Part of a small language model's weights.
Size: 15 layers, 3 heads of 32, MLP 768 tanh GELU, vocabulary 552, 5.86M parameters.
Architecture: biases, untied embeddings.
MLP neurons of a small language model. Each row is named by its layer, matrix (up: input weights) and neuron, and shows model dimensions 16-143. Each number is 128 + 24 x the weight over its row's rms, rounded and kept within 0 to 255. Numbers have three digits each.
After each neuron's rows, "fires after" lists the tokens most often just before its 100 highest values on Wikipedia text that the model never trained on; "fires on" lists the tokens most often at its 100 highest values on Wikipedia text that the model never trained on. A number after a token or word is its count.

L3.up154:094088122166165134139116119108101166128119116092110085130141135166082108129148141084102160160108170154145132136104094165128114126100132152136123095149115094167132136099145105174118154107130142089111107171091101131118165097134142122177124123130127150116069095127120122077161145143084098119148093141137144140141108129104144164125141125124172122163141143135154138097149096117124145146136
fires after: " c" 17, " b" 11, "ic" 7, " C" 7, "pp" 7, " P" 7
fires on: "ro" 79, " to" 21

L6.up189:142126143115119127116172171137141117124140128180109095125107169114090106141161128102154133154101115134169105174139175132172128101118085101135132128126143162093125124106104094114122117148088131113135151152104122146137117162141103132101107152066184111117055110137104106112118136103124109123128135156120145174154128152130172094112085120118116112147140098106155143120145131157131121155113
fires after: "t" 36, " r" 33, "id" 8, "v" 5, " R" 5, " pro" 4
fires on: "es" 40, "o" 16, "e" 14, "he" 6, "v" 5, "s" 5

L7.up595:096138129116101134139155124135120149116113151147113116135154117102098121108121135131122151120125122166113162132074121147133108131129167176185116155123128123162108170108150116115110147100116173116105148118143160106127072133162113109122131145163118130083146106147119151113178164144105137130153121131130112140158132129113201168093120107141151149198131100149078148092114113148117105143133
fires after: "e" 13, "r" 13, " L" 12, " " 11, "l" 10, " l" 10
fires on: "ed" 39, "an" 24, "us" 12, "os" 9, "ight" 4

L10.up551:137152135134178108118180131099102155165110140111141129132134102121158168099102115109145142137135124100164124111119146129103094101106098138094085122128125154165092140123143131143164084132120134118157118173132097113088141117137137097152099123150129135100113122128096180112140122104162140154113076089146107108104090109128174147132118143085185125087138134130102126160140119093153124129116
fires after: " 20" 20, "u" 17, " a" 8, "er" 8, "f" 6, " 200" 5
fires on: "g" 17, "20" 17, "ent" 9, " G" 6, "er" 6

L3.up409:161141110127094154132134110134117110143158142044128114131106116145115135114145124181085131151161147101153118133173142097132136130119154108117123127086121147139096142108140123107139155189117125133129123166110140123142095113102116165111101125168161157140144132100100092134120185109088098139117097107137116135106122153175155134148145116159180174142101068143083101165152155129122125111083
fires after: "c" 39, " C" 15, " c" 14, "C" 10
fires on: "l" 27, "en" 18, "re" 13, "rit" 8, "as" 6

L12.up234:130125065130121168102142084144140122118144095097109086112119171176133112113115147129151170130134100141123128130145095117180105106142143075134145124078160121069114137138149165121085146142108118126160137116178092096137107151157115128152113120126143157165129164161151120152124123116125109155132146148119124132095113131165137165104115147124118110130155096146144136135092135093117128153115
fires after: " c" 41, " and" 10, " to" 7, " the" 5, "is" 4
fires on: " m" 47, "l" 43, " comp" 4

L6.up124:113091138139130127138159085146161098211109122131157123159073105121124068144095094143151090102131161150123101165119123116144124132149105134149155090134122133128085135124176105138109172114117165125101149109150139113108124118147113158084158173098144116134128117119146126127193101137140115149113102144133143160116162149176140095117136075092154130136121141167131127114104128143165119090086
fires after: "e" 32, " de" 28, "d" 7, "a" 7, "ou" 5
fires on: "b" 20, "u" 15, "v" 13, "e" 10, "le" 7, "ad" 6

L7.up575:091103147161097111139140138098072128150133150132127143130129137145122137143126128109124114132116184149118129135097139156099104123112167135113076154125118151141120113109155092136121142145141133141120144133103126087094166117130073097143098158147119123138121107118096099116112118107103158121138123153167153152082107119123165157129143128110190139162139119155124101142086172156121136093087
fires after: "i" 25, " c" 13, "ab" 10, " C" 6, "if" 5
fires on: "ro" 41, "el" 31, "r" 5, "ed" 5, "orn" 4, "ate" 4

L9.up346:144193076123133125147087118103122098118131165136118102100139076151114108110125120115132105149098113069140178148129098082141180144148145134174119172115159144166129104083130186130152115108129123109122117108129114159163096075153091145121134108154117109123129163151123178105142094134136157149115158145087132110118088152132121129151103134111113127146163114117127120132161141154089141112141
fires after: "re" 27, "if" 13, "r" 13, "qu" 9
fires on: " m" 19, "ic" 14, "c" 12, "at" 10, "m" 10, "us" 7

L9.up574:113079153137128128138086085076132160084136103132111125152074092123169112118125106118156102192118104145161101136136140104093184116089131120112120129156118135123107124175137157138124157150144106139187131120135105118066101127169128135124152194137123123136104153101114131139131130140116146104151143100135118119123107139117153124126091132153111138100158160125128121153134128115173150132136
fires after: "c" 11, "it" 10, "ur" 10, "ec" 9, "O" 9, "ow" 8
fires on: "ing" 25, "in" 13, "ed" 10, "n" 10, "ord" 6, "ut" 4

L6.up139:116120110155126137149175117122099114132135152099110106090096089126103160108132141130142129121115122121120133109158115138122112178130153169100102119148149130104138098118163158108097090092127162126100149109100097166121093138107155136106070155160088155152119104132087136142144139120109177175102104156082151132112109107155146159147112179149103141136127137126137150146149100141129096144144
fires after: " r" 23, " R" 16, "a" 12, "ri" 9, "o" 8, " comp" 7
fires on: "b" 19, "i" 18, "il" 14, "is" 14, "ac" 12, "u" 7

L3.up92:142114150084139129113133113100137125158148146138156110138090143108136155143115105165142154125122090149122089147132141100148173114171102129147172090102103178122166070137125163115161091084161128107108098156095111118111139144111094140103090148145127155128113078130106167155166115097148175145149136143130155144120151091113119150122088157124123111183096136140144126130134095135140095132137
fires after: " A" 28, "o" 8, "e" 6, "A" 6, " U" 5, "g" 5
fires on: "le" 32, "t" 28, "et" 13, "and" 10, "er" 4, "es" 4

L3.up108:156130148129113092138147139154141148141111086130180146128147128135112104153148161136112090150127115149152152094116134091143160111154120133137114118124077110081150145120170075126146134123163124126159158133120133170112133106123127152123113144088138118185153128134113138109196111122109143126152127149086099112136111146143101174126107145129147119140132107180132129182120093113109141091104
fires after: " F" 47, "F" 9, "f" 8, " T" 7, " H" 4
fires on: "ay" 22, "or" 18, "e" 10, "er" 8, "est" 6, "6" 5

L10.up173:097073129125141116170194138148115101158143083111124129105103124201192158115144128117106143139112159129123106129108154156173105130100094163143117123106106139106166124193129092098114097100149097120172121122101113125148143104115157160103101108127087125152172132153131163138152145158111133123123122114141166113108144119147159122150118129116123110116116131126134147138120133100131122088098
fires after: "a" 32, " as" 18, " H" 7, "id" 6
fires on: "id" 17, " a" 16, "ed" 9, "w" 8, "il" 6, "ow" 5

L7.up367:117081098144092108113153127113107093110088135135132129151131139110075103085160131120106119145147082111147125156145135144116171130139109115139141165146097125129158121153160052145164150122128079102154106094118151133163110115138131111138147138121141115137127181121131161115105109127116159140181108145135143104137165160075145134180147122115118168146154112118166085129108133142106131137169
fires after: "er" 21, "at" 14, "r" 7, "ar" 7, "e" 6, "ell" 4
fires on: "al" 28, "er" 27, "o" 11, "ir" 9, "ic" 8, "s" 4

L6.up116:156129132121126128151155089148093120130127134102111111148112096120106146094115099151113116143155126153111138166118113092103096071142154125096116120152127152133187120154159187137131137134107154142091154125119112111115093165118127148111112103168152188120137144128110104098137172108114120114115136162103076163125111125154114102064124101134101125152131131174114151151132182129119125139087
fires after: " in" 38, " In" 13, " Un" 11, " c" 7, " C" 7, "c" 6
fires on: "it" 34, "f" 24, " S" 20, "en" 11, "l" 4

L3.up440:124119150109164083143131119156098137135123164092119086127132125120116137173171153128136115084110140101106171141162140089137131141136177126147105141136127125137098163131119153086122147127152157130191147118139118085123101136123133125101147166092135159118112077149121108141111101123139122112149130194120116123123145171091105105091115145093128115163102114091124102130145136157138157101091
fires after: " " 38, " B" 9, " m" 9, " b" 8, " L" 5, " f" 5
fires on: "===" 18, "==" 11, "=" 8, "it" 8, "ut" 6

L2.up116:146112136113106121133061136134152116124180133106183133167130136155132120114145141115158116105146105100169141128128146163132112162117123124096081144117094126134156070170119114128101132158117141150133141149122097117135149140128078151089152103114078108114158046106118133141141083140116165127125101137133119148100159103135127114123082164134122128154124143094126151129120083124072120123136
fires after: " " 25, " B" 14, "B" 11, "b" 9, "l" 6, "it" 5
fires on: "=" 26, "ed" 15, "C" 9, "ue" 8, "ost" 6

L7.up451:133078130113142081118157099178134092104124173117098124151127152123115127106131114168137107125126118128127101131131145083135132118106133101119162087121149111122125126166154149105128101122180095119121141159162103087163073141181118085090145144118135156143138156100125130135143160088185140107133115123132131142111131143173136152150110120124107132149140093106127124127128159096142098101129
fires after: " D" 38, " d" 19, " U" 8, " L" 5, "D" 4
fires on: "em" 23, "id" 14, "c" 12, "is" 10, "T" 7

L10.up555:112131113157126107148150084130109140117084099125143106153109106132098145133092136133122149144130124152136105138152136121129132076163142134130102151107118160173129125094162088123145195139100148121092094147113089121156106131110120144133160128133137106135111126131112112100165126163141132129147132087141125138132135158127095114159134117161181139143131099149147134089078089155117130138132
fires after: "d" 13, "g" 12, "l" 12, "st" 9, "w" 8, " t" 7
fires on: "r" 24, "os" 15, "e" 15, "iv" 9, "and" 8

L6.up227:137114125148113144143168133147141148114080134175157112150100119136118102124146158125133119143141145139142108109121144118098167106181128094125093135161097118115116089097150071097140148135091129101111139111105140163146100183137116119103102116108107095132094146168142139087138091112087116131166135117145128143117138123083130137105110160151121135170126153126137175120105080160140166121166
fires after: "t" 30, " t" 29, " T" 23, "at" 6, "et" 5
fires on: "r" 74, "er" 10, "e" 8, "o" 4

L3.up340:097127130146155074157143116136154113098125114096078095133111159158130124173132115122118134093079107150162151128115104142121157109112149098103168061159116142115069121145144119111107183101094144147156090093125133102131139127137135147104114146103116144151139118149132152174147137109101112135123156171093094082137140141138139127084086100142077163167119137143134136139117131141155183107089
fires after: "=" 36, " " 27, "\n" 10, "===" 5, "$" 4, ")" 4
fires on: "\n" 70, "==" 19, "===" 11

L9.up586:190116161123108136108120074108098110104116106149163102106143133135084156096110125141107146139173110089133125098094134117123134145128100133110153141167102186154138105123119115121165134111132166091166169138108153091110116128107112152130170144153156131096108140119134119117169097079129117106161136136123124112137125119144153085132112133118111113139110147140097133152142152183083119112126
fires after: "al" 23, "y" 12, "and" 11, "at" 7, "all" 7
fires on: "l" 14, "if" 11, "id" 11, "ed" 10, "le" 8

L2.up527:137090158152120142126140113131080126130134118150127076113102144126097162097118108124098153126120147115184170130116074122146092098074162109139124158092121133141118162110133099155158136119136121151114140144131208152121156124153129086123115181125124188140178158146122113159119124128152156103145111146145081159117118138136101116161137131106146105156138147104192132130116134134137082106132
fires after: "le" 16, "e" 14, "o" 10, "a" 7, "i" 5, " E" 5
fires on: "x" 74, "in" 6

L7.up699:133109121145178124170148132133109076128144137109131126132136095128127171159133122102157167127122117130142139154169125133107149076154102138187072106122126119142133127120106094121133134089125143112093121146162124142143139122081149126133173160119143078146094162193149148128146084123117121115142145139149111095118152153123152105071137138133159150145121154077149138125103159123145136113141
fires after: " S" 27, " k" 15, " t" 11, " T" 11, " s" 8
fires on: "r" 25, "m" 23, "n" 16, "e" 15, "ing" 10, "le" 7

L7.up330:158138056141130079142117122059124181125180138138169126149110104148123150151121139131085166124114156126138140132107090101152142111144151112105129154110110118109123165149133116147120104118134121111129130119124131086177119122109143151099128121097103128139105163129084189122123140133148118129123129154148115156117143146127174067119103142097134117141123113111151161104133157127123100154135
fires after: " " 21, " A" 16, "\n" 12, "|---|---" 10, " a" 6, " f" 5
fires on: "|---|---" 20, "am" 15, "s" 14, "en" 12, "m" 8, "est" 5

L7.up538:081100124138099137159109115160102101095097154107135173150072147177132123108142185123112130142148168155153101172077164119159113115103149134130143098118116148121124126141174086112128100110161139104144124169130139123144127095107152129136104102118132065151151111143099138139157148133120126157113141143157187121123154098124135084101108114123134152145148152108163151115150148111135136137115
fires after: "a" 20, "ou" 8, " H" 8, "av" 8, " t" 7
fires on: "w" 18, "b" 12, "id" 7, "ok" 7, "t" 7

L9.up661:144121139083111111144157108126134100154162131119099119130117131146138179126113159136121094122183111106130105133115094097103074132109141152118133102139110168146125079108153122062124121102109146122115108170136108146133156139121111143098115135098147131122194094148092165118157123142156103117132135145121169121129121115148158124141145107083170117168152115139119113132119090108118146112140
fires after: "ro" 27, "an" 10, "o" 9, " U" 7, " d" 7, "d" 7
fires on: "k" 12, "le" 11, "id" 11, "T" 9, "ac" 6, "et" 6

L10.up236:108192090121139134145139127129124129076116143105105068138098120146131109150146162118137121114136122080137138141145133135106131109120125107154071149102123127160145100167102112051086077122107155117128140106160091163136118140163157158137136128096120116159134122128132119138094141141135105142124104156079130099150170105129135144127118100128125162138120134132143087175153080161136138111143
fires after: " " 31, " l" 22, "ol" 12, "r" 11, " E" 7, "l" 5
fires on: "at" 23, "im" 18, "le" 12, "ent" 11, "n" 7, "en" 6

L10.up391:142167145122134152121156118158158119107126091162149084134146147121098124083124095134127166092094160097136131126090115115171101159099151100126122106103140138095142084169107129126099120092100148085116123092121093094157126150164097128098112105128138121106148155149194068128111127123135150161109125115194096211112075136138144104175129118144135071153157112157128115116114095108118145118120
fires after: " r" 47, " a" 8, "al" 5, " the" 5, " to" 4, "he" 4
fires on: "es" 47, " m" 25, "s" 9, " s" 7, " S" 6

L6.up298:185147104163123095154129136104155116129111115136127144109125151136097111133107134135127101144144136103141110071160151132148119098135110121145102120145142141115152123155132077101108166105113079097152136161105144129132125092151104129116132093146137086136173146130131098099095132138131067156122161165157188185120169113159117132110102127133108123175125160102115111103159124105155137143105
fires after: " e" 18, "t" 16, "ce" 9, "e" 8, "r" 7
fires on: "iv" 25, "in" 21, "v" 18, " a" 15, "id" 6, "u" 5

L3.up681:111159121146109118170109106178121130133101123122115091121119137101132125136149134164108110140121118126139104088110159129156072133163087149126152115162116165156095145110092132112116127122113119134176116149140179135173124145131116125104090140153119141141100124124133148144149127099112105098113161143134117092118162156122130154122099115113082152119101146074145150108152190157115122137103
fires after: "=" 34, " " 30, "s" 7, "y" 5, "\n" 5
fires on: "===" 56, "\n" 39, "==" 5

L7.up724:176116111132110107152171136152130132181133129133094129141119128110174116096165171161131120097051116082128129109115109065138133137152107139109178110094143131147150122149121079083122117135130113099111136128170151084147108075148129137121164135110169121092114147167136112128157137152137118102144138137129127139128137176154139131153138138128115093120136128132156110132092099157098097112130
fires after: " o" 24, " d" 23, " pro" 20, " D" 9, "ro" 6, " or" 5
fires on: "c" 25, "g" 15, "i" 14, "is" 12, "ut" 12

L2.up312:144147127138118154151074161121158122097158105119138113122111128098108178113173118145084116126076126142113141108137058107127143120137164127132132108147121115149132127156130114177128117109153118134121115142127072107149124152135109099174132110111092137122171153140111174127107133130091101114146135156140118130116153138123106129148076154102145113129102089069143115145135137164119152161135
fires after: "\n" 38, " " 35, "m" 7, " M" 4, "s" 4
fires on: "=" 67, "ain" 25, "|---|---" 7

L9.up506:123124109117121137143143141090151122131089158094090097188168119126087135097134164130118120126146124112103158108165134140136144136136145136090119113125154174125136126103104122131109119156103116100125148102142142111142110150142108111132131125111108155098154138103142123143094146114151112177194105152139142108192153108134124134119091102119108148094130136095167084153108120102133086123143
fires after: "ur" 20, " pro" 19, "up" 10, "r" 7, "l" 7, "v" 7
fires on: "en" 21, "p" 21, "d" 14, "n" 13, "is" 10, "ation" 7

L6.up622:122141118122105144131126153087156112155124069154084122143137119115127138093112109147073166167159123120085136143111106109158137142112121105147108105143093153079139098143134129156133128144171129149088145083123100115143159146167111125102134121104113119105123134147130100135154123131097147174164092122111139121119159140171145100123115096111178147120186146126135120127088144112066106136139
fires after: "e" 30, "d" 16, "re" 10, "ed" 8, "st" 8, "le" 7
fires on: "e" 16, "en" 15, "om" 11, "em" 7, "ed" 6

L12.up549:153130129195132106141067151146108114159104154099187111141153175161068095093136171119114091154125153164118124140113119173118134141140127076162160128105144125166143153134160128102108103088131145132123100163111124156134146133119122134136124114108127084087131091131107106110129129157143120135099093136138139124112137119107152155143128138123157143099127119153134144112092129101115149143117
fires after: " t" 18, " b" 16, " s" 10, " was" 9, " l" 4, " c" 4
fires on: "ab" 25, " in" 20, "ro" 12, "ub" 11, "ig" 6

L9.up412:138113159140120142168123133121157147156119135172121133131118151118123090097132159147091152145128142114148111132125180124127103107115133075125120176111134095130119123165148116116159112081118101183125124137099159124139169091161141096140154151099100149172102132127123146098156164146162126120144105104125103119078096146135102110146156100131153155130141175136098113086093157126090083118165
fires after: "ation" 21, "ent" 17, "et" 8, "ter" 8
fires on: "r" 22, "al" 21, "n" 14, "-" 10, "w" 9

L6.up235:130154145165142105099099130181153121123166137092132115113124092135134143091119119111141130140126112159115158124148134104123087070137128101129093106131124126069103123097165128134086109110128141130116112107131132139096164135110147109154160161157145092135096156099150175118160138106116096165145154091177155167141164144124138116091149119137140104132139108166114121111198130144118122093100
fires after: " W" 32, " w" 22, "an" 15, " Un" 9, "," 8
fires on: "e" 18, "ag" 17, "in" 12, "il" 9, "it" 8, "at" 8

L10.up528:120164158180176134123175139123131171141115137128118111113096128115098145144109125128138135114084084102139148135117108106131142127136143132134117167140105153136132174121144095099141186121166150131122150154138156112099113132147134140134158138145097115147139135175096111100107143129133114092127131128116143144121106120111125138141088125184129113133110129162152102150172159146124073094131
fires after: " b" 22, "f" 13, "igh" 6, "an" 4, "A" 4, "ar" 4
fires on: "ec" 23, "ric" 10, "in" 9, " in" 8, "re" 6, " h" 6

L2.up432:119090113144119133154131064138121098190127144131090155084123137104125148158108119160140172136115107136178119114127137103168127104107112166110091138098152122106136096136086124089094123085132128139122120078138121127161118134169145121122101173182130178160131128135142147088152093106083170098158127100130124131123173106116100131121149153144123130133122134147150115123120119148106116133104
fires after: " s" 20, "u" 13, " O" 11, " e" 8, "a" 7, "es" 7
fires on: "ff" 55, "erv" 45

L6.up140:144106106155124153158092119126066101171162153083150137113086136142094100085128109121156122161166166157107158166157155151098121133147137145118157126101151149147139169131156155096128114128126147086110137161149126153073152147092124175130137123138167083133118111142130133087124137111102111142087125119110131147131110129142155098143136112145094173106120095116108130118137121098132151117123
fires after: " C" 53, " R" 12, "C" 7, "c" 5, " r" 5, " re" 5
fires on: "om" 66, "le" 11, "on" 11, "rit" 4

L6.up683:159107122137109138131091104134123131121151116157127114173101125133165128121079106129164128155121137139099166126128162127087097081131112141166093137135123158098117156170080142122148118091114087121157089143147111114116116162154131104099184124109121119122106119116154150132095133096145132139122145086135102120130088106154132160161172155137137104149125148107118161124125156119178113114165
fires after: " k" 16, "ow" 10, " K" 8, "om" 6, "res" 6, " l" 5
fires on: "ing" 35, "ep" 13, "ed" 10, "n" 10, "ent" 10

L9.up284:108131133089155157129153139151123136152127147126133165124100172137129111090152132111114128125128118122142177120090161119107056121099105117169098144147118154164121127143126147129092142101133130175156131075110114149113161145131129154128141152146105094116121059128119142101101146092141129126134095098097130148132106142103071121142142132118134141077138107134130126067107121143112152111122
fires after: "ow" 21, " w" 11, " be" 11, " were" 8
fires on: "n" 21, "ell" 11, "en" 11, "7" 6, "3" 6, "0" 5

L11.up464:122153123112147161128147097109132163133133141139128091126164161137143136068169161129146112125121109132118124131131137124133133114077079151145140085128090156091162064151107130093136149114121150097148138129135109119079132086120177092129119091141132128153126149113157149110126095135141103142118173132108135116141123130109146091128141169142130111089091108124150124094144118153111096174130
fires after: "om" 33, "y" 14, "m" 12, "ub" 6
fires on: "p" 16, "l" 13, "le" 10, "i" 8, "et" 6, "t" 6

L3.up306:110097127105125132126138098098101140139071127156117099136111187149117160144115133140134156079158115111150105108122113096138131086110131148095122156114136098120139104129104135148153136134139082122085145127136107102148108129105108154122142092160119182132121117111155132116136080182097098108099137113141158113119193121135092140115143162180117123131164120125162094146140111125143125155149
fires after: "o" 15, " O" 14, "u" 14, "a" 13, " e" 9, " a" 7
fires on: "ff" 88, "f" 9

L2.up85:159094142146135148122130138125082153130149120162105079056108080135131162123157115168102158081100136109172161123124085131122097124096144137157130146104130104119134103110130147140086140120168100140124112152137154149139110129125113079086092146116084139123131118144134134152116103131115135108137113108129143135123096129136093106148137145138127137158140143076166136109134131141120093127140
fires after: "le" 18, "e" 16, "en" 13, "a" 10, "o" 9, "i" 8
fires on: "x" 87, "'s" 13

L12.up9:140110127102110143154097149114074134142080122096123077140137144153128154122090157137163086114051100132136165135153133137146116109128139132139156130126145119105128124141130132133081117140129140113150135165152165151136125108078185136128154109129127142136120102131124137099099129138133162116150095125110136132100108152155072136114116141139130113142165172123118098133117110181100114153143
fires after: " c" 28, " p" 11, " b" 8, " h" 5
fires on: "ol" 18, "ast" 9, "res" 9, " s" 9, "ab" 6, "at" 6

L7.up721:139119137186145137112128137137124113128121138080110154147137202105136138145161133118113109108102109124140108144111138143097092140128118122146085122083126087132169109090139114145127115074120113140120146151136111147123135147119125135130136115117120150114152139075128117124145118118089148128162133139146071138153146151082140144141121129120155134173110190147156185168131130103135135064130
fires after: "al" 26, "ew" 18, " L" 10, "igh" 5, " l" 5, "n" 4
fires on: " Y" 23, " L" 19, "ond" 7, "ang" 7

L7.up113:165088174135129104117095144150145075136107133113076154146095108171105194075178099168128167132148138160157090122140126079153083142135172137112146112138078156117154115121145142158125141137122132133084152145098129142108152118185132135111116171142103112137139109122134133120137094147088128102133125120117109120117116124145113122137157115133125158103184151149142112133120108111119122093121
fires after: "ro" 15, "o" 15, "a" 15, "re" 10
fires on: "ad" 25, "il" 23, "o" 12, "e" 8, "at" 7

L6.up578:142138155159104166144134077119102164136121096084135114151101109099115093131110110126125190129112126093112114099119128152190108130154081136153148126140120191142089116145097087154126175157165126120146092154138123115147130129172126153144140117114102162125153105140121146090163159157116114143121143114131127092127125148132149123126140150104118126117140109160141115104148104174164098146145
fires after: " M" 28, " J" 26, "a" 25, "i" 7, " m" 4, "M" 4
fires on: "an" 53, "j" 27, "art" 6, "k" 5

L10.up73:115141159100140111133113125145122141150144129119125133148120130158067121143143113173120102116137095127161146109139124132100136135103107132113156153112100109136110121155160156104153156146127147171144121097146133134107121096112163139114170107131090116181118174154141117088125121112136070106142119157137120080136101146104123124148116099135139115162137162148121116108089123151101101129146
fires after: " f" 16, "b" 15, "ol" 12, " p" 11, "in" 9, " the" 4
fires on: "l" 17, "n" 12, "r" 11, "s" 10, " s" 8, "al" 7

L6.up377:157126117135097116144095130142149180136124114082133107129130119156132123121144141113104130139115095071112173144136116106109138139117132100138094139119133104149098151121140176152177144122149140109126147102177076097130101143095129119110097113148130131135128165172116174163122159123109087138136127165131150157118123120115116163122161132099078097086133131143125121143073101169180164107112
fires after: " the" 33, " and" 12, "," 9, " (" 8, "'s" 5
fires on: " l" 87, "l" 9

L10.up726:146127160150146091114124127089079137116081126126120087109124112131147174066161127152105194161085140125137129130125134128160106125162164102151131126148133145138130104157143101164119175141141152081143083115120148116129109154112081151112115109146120153123146133143166131134136161083116107125126119119101112083160117145091127136133140093098110133112133109133141126122142128147158115107130
fires after: " the" 21, " M" 19, " m" 15, " a" 14, "'s" 8, "i" 6
fires on: " s" 40, "ak" 18, "ac" 10, "os" 8, "k" 5, " S" 4

L7.up332:156128103129124151094137138125141101178105151171111098127142091151114164101121134146142133156112135131138120079152130119142167162174148110111129103119111154067129156116129124105154125072138139140121205158106132153122126135126112128125141169130138141113102124124101103114155094137100161134129114159134124137106162132176134129096110134125135120143167086101140116142127149138197118126110
fires after: "a" 31, "ro" 13, " de" 10, "re" 10
fires on: "m" 21, "il" 16, "u" 10, "am" 8, "v" 7, "is" 7

L10.up307:168113127175108123135160104147147114140144129129094134125156146137100164144135138138078101149143128134091114136114173135117145060161113119131098102143125116093078115148153144184139161163114148144147122080141100122112143138135114142093100097125151086130122139116192145134121132121095117136128116165166114116129136122128135113082135120172157105148179120147143125124129120113108132092099
fires after: " L" 29, "e" 16, "ol" 6
fires on: "e" 59, "it" 5, "p" 4

L12.up388:139142119154124149102154114117133131124165100122147099106147092153165093148110142144112126195156146146154153131126100132139140103113131076124180132112128126123097169118141135152130166126051152133151115136129096083099132091089127115098108125174088166104094076109118143106120129085141110142120099106116115092121069118131147137146146123134109135139132102144103135189156131161172104093118
fires after: "s" 17, " m" 15, "c" 8, " c" 6, " t" 5, " s" 5
fires on: "i" 30, "ar" 19, "is" 13, "en" 11, "ran" 6, "oc" 4

L9.up740:143080120154121150114157118095118138125118165126154111147141126121055126123131127099146144126160150163143107120060107104160171127096113126129131122115118109087163117138162147182158154117105117154119131126135110122095181127167110151125114133152110120159083121160118107154133121160134136143129159131141160103120143134148087128089135163095076110116116175160094121156079095117098138104137
fires after: " w" 20, "it" 15, " was" 11, "c" 5, "if" 5
fires on: "ork" 22, "l" 21, "er" 9, " n" 7, " ex" 6

L9.up425:116124138178106139084144124130071145084117135100153098137150164105154139086143177106143110095097135140130179127078109120140119130138098140117175122071104123124139110119133138159141143189138138187098163114153139098135117146119141141133098129131138132107140134158084090130143097103135129109129105150114162152122113121101122096129084143113136104172117136107120139130139160159156098099118
fires after: "u" 18, "-" 9, " or" 9, "t" 8, "ar" 7, "e" 5
fires on: "gh" 20, "x" 10, "ig" 10, "d" 7, "ip" 6, "y" 5

L7.up128:071133117165105133166087100112095123165090137122144134116115148110135136135148128120164121147160122099141125137131083132153096140106156155142084104147146154112099138074124148127118093118141088094142119127101133120176110155137137110112122139148085138131118146130142099078150158134134086147089116145140140128098162099127107139165137138104122128165165113118151097105175116125131111137153
fires after: " g" 13, "ed" 13, " d" 11, " R" 8, " st" 6
fires on: "re" 27, " by" 22, " for" 14, "ra" 9, "ro" 8, "$" 8

L6.up673:162119143127138100149141114158146087155108111129141111130152110125137093199134164185124144089125075147118145173139136093131099125147154105096098129140130150103129151144129160129101103088139110138119127149135106132153123082119132113165168173134121105163121130124111152099174147133142121131151161146148102146120121135102125085107136114164112151070117140090175109145118124177170107137118
fires after: "y" 22, " T" 15, " s" 13, " S" 11, " h" 10, " t" 8
fires on: "ow" 24, "he" 18, "st" 16, "it" 16, "at" 13, "n" 7

L2.up139:105128151130124159149105137138149129085091119141078080164101137151145143129153129130105119085131163141117157089134106065151142146159109144121128085134127144154102113155084120099136130132112141112203125110130166099136139153159135158126109141105089147139123099121117143159143116111110106104106176145100135108146168152129151085099110126123100107097105110117116128121160155160087131150097
fires after: " " 45, "y" 9, "s" 9, "e" 4
fires on: "===" 64, "==" 36

L10.up207:161139112166130140126127101073162109125153110164113133155128107132132110124132150156093146170137159184154147112114116087125114139150165133115136141076099113107093138064133153085131149122113125159062162090106155174122109127105121159111137133148126103133119127112145115084140122129132138108132096129140155106132099147138126127117158134109137083116139149155154142143104094105147140147093
fires after: " h" 16, " c" 12, "ou" 12, "ed" 9, "t" 8, "as" 5
fires on: "en" 15, "as" 15, "an" 12, "ld" 12, " to" 10, "," 5

L6.up69:162118147133117097117155163132117167112165123121144089137141130135167163133140118130135129061130127127142108086093138106145143140089114146106115100125117145137166100125168102144132114122183118134120136115134153174086102090147137155160161140126113120082118131141102114137119084117106138137148140112132129157135094128158133111136086199120114107131142137112146155153141127130154094130084
fires after: "," 35, "\n" 14, "e" 10, "ou" 8
fires on: " as" 28, "op" 16, "\n" 13, "x" 11, "gh" 8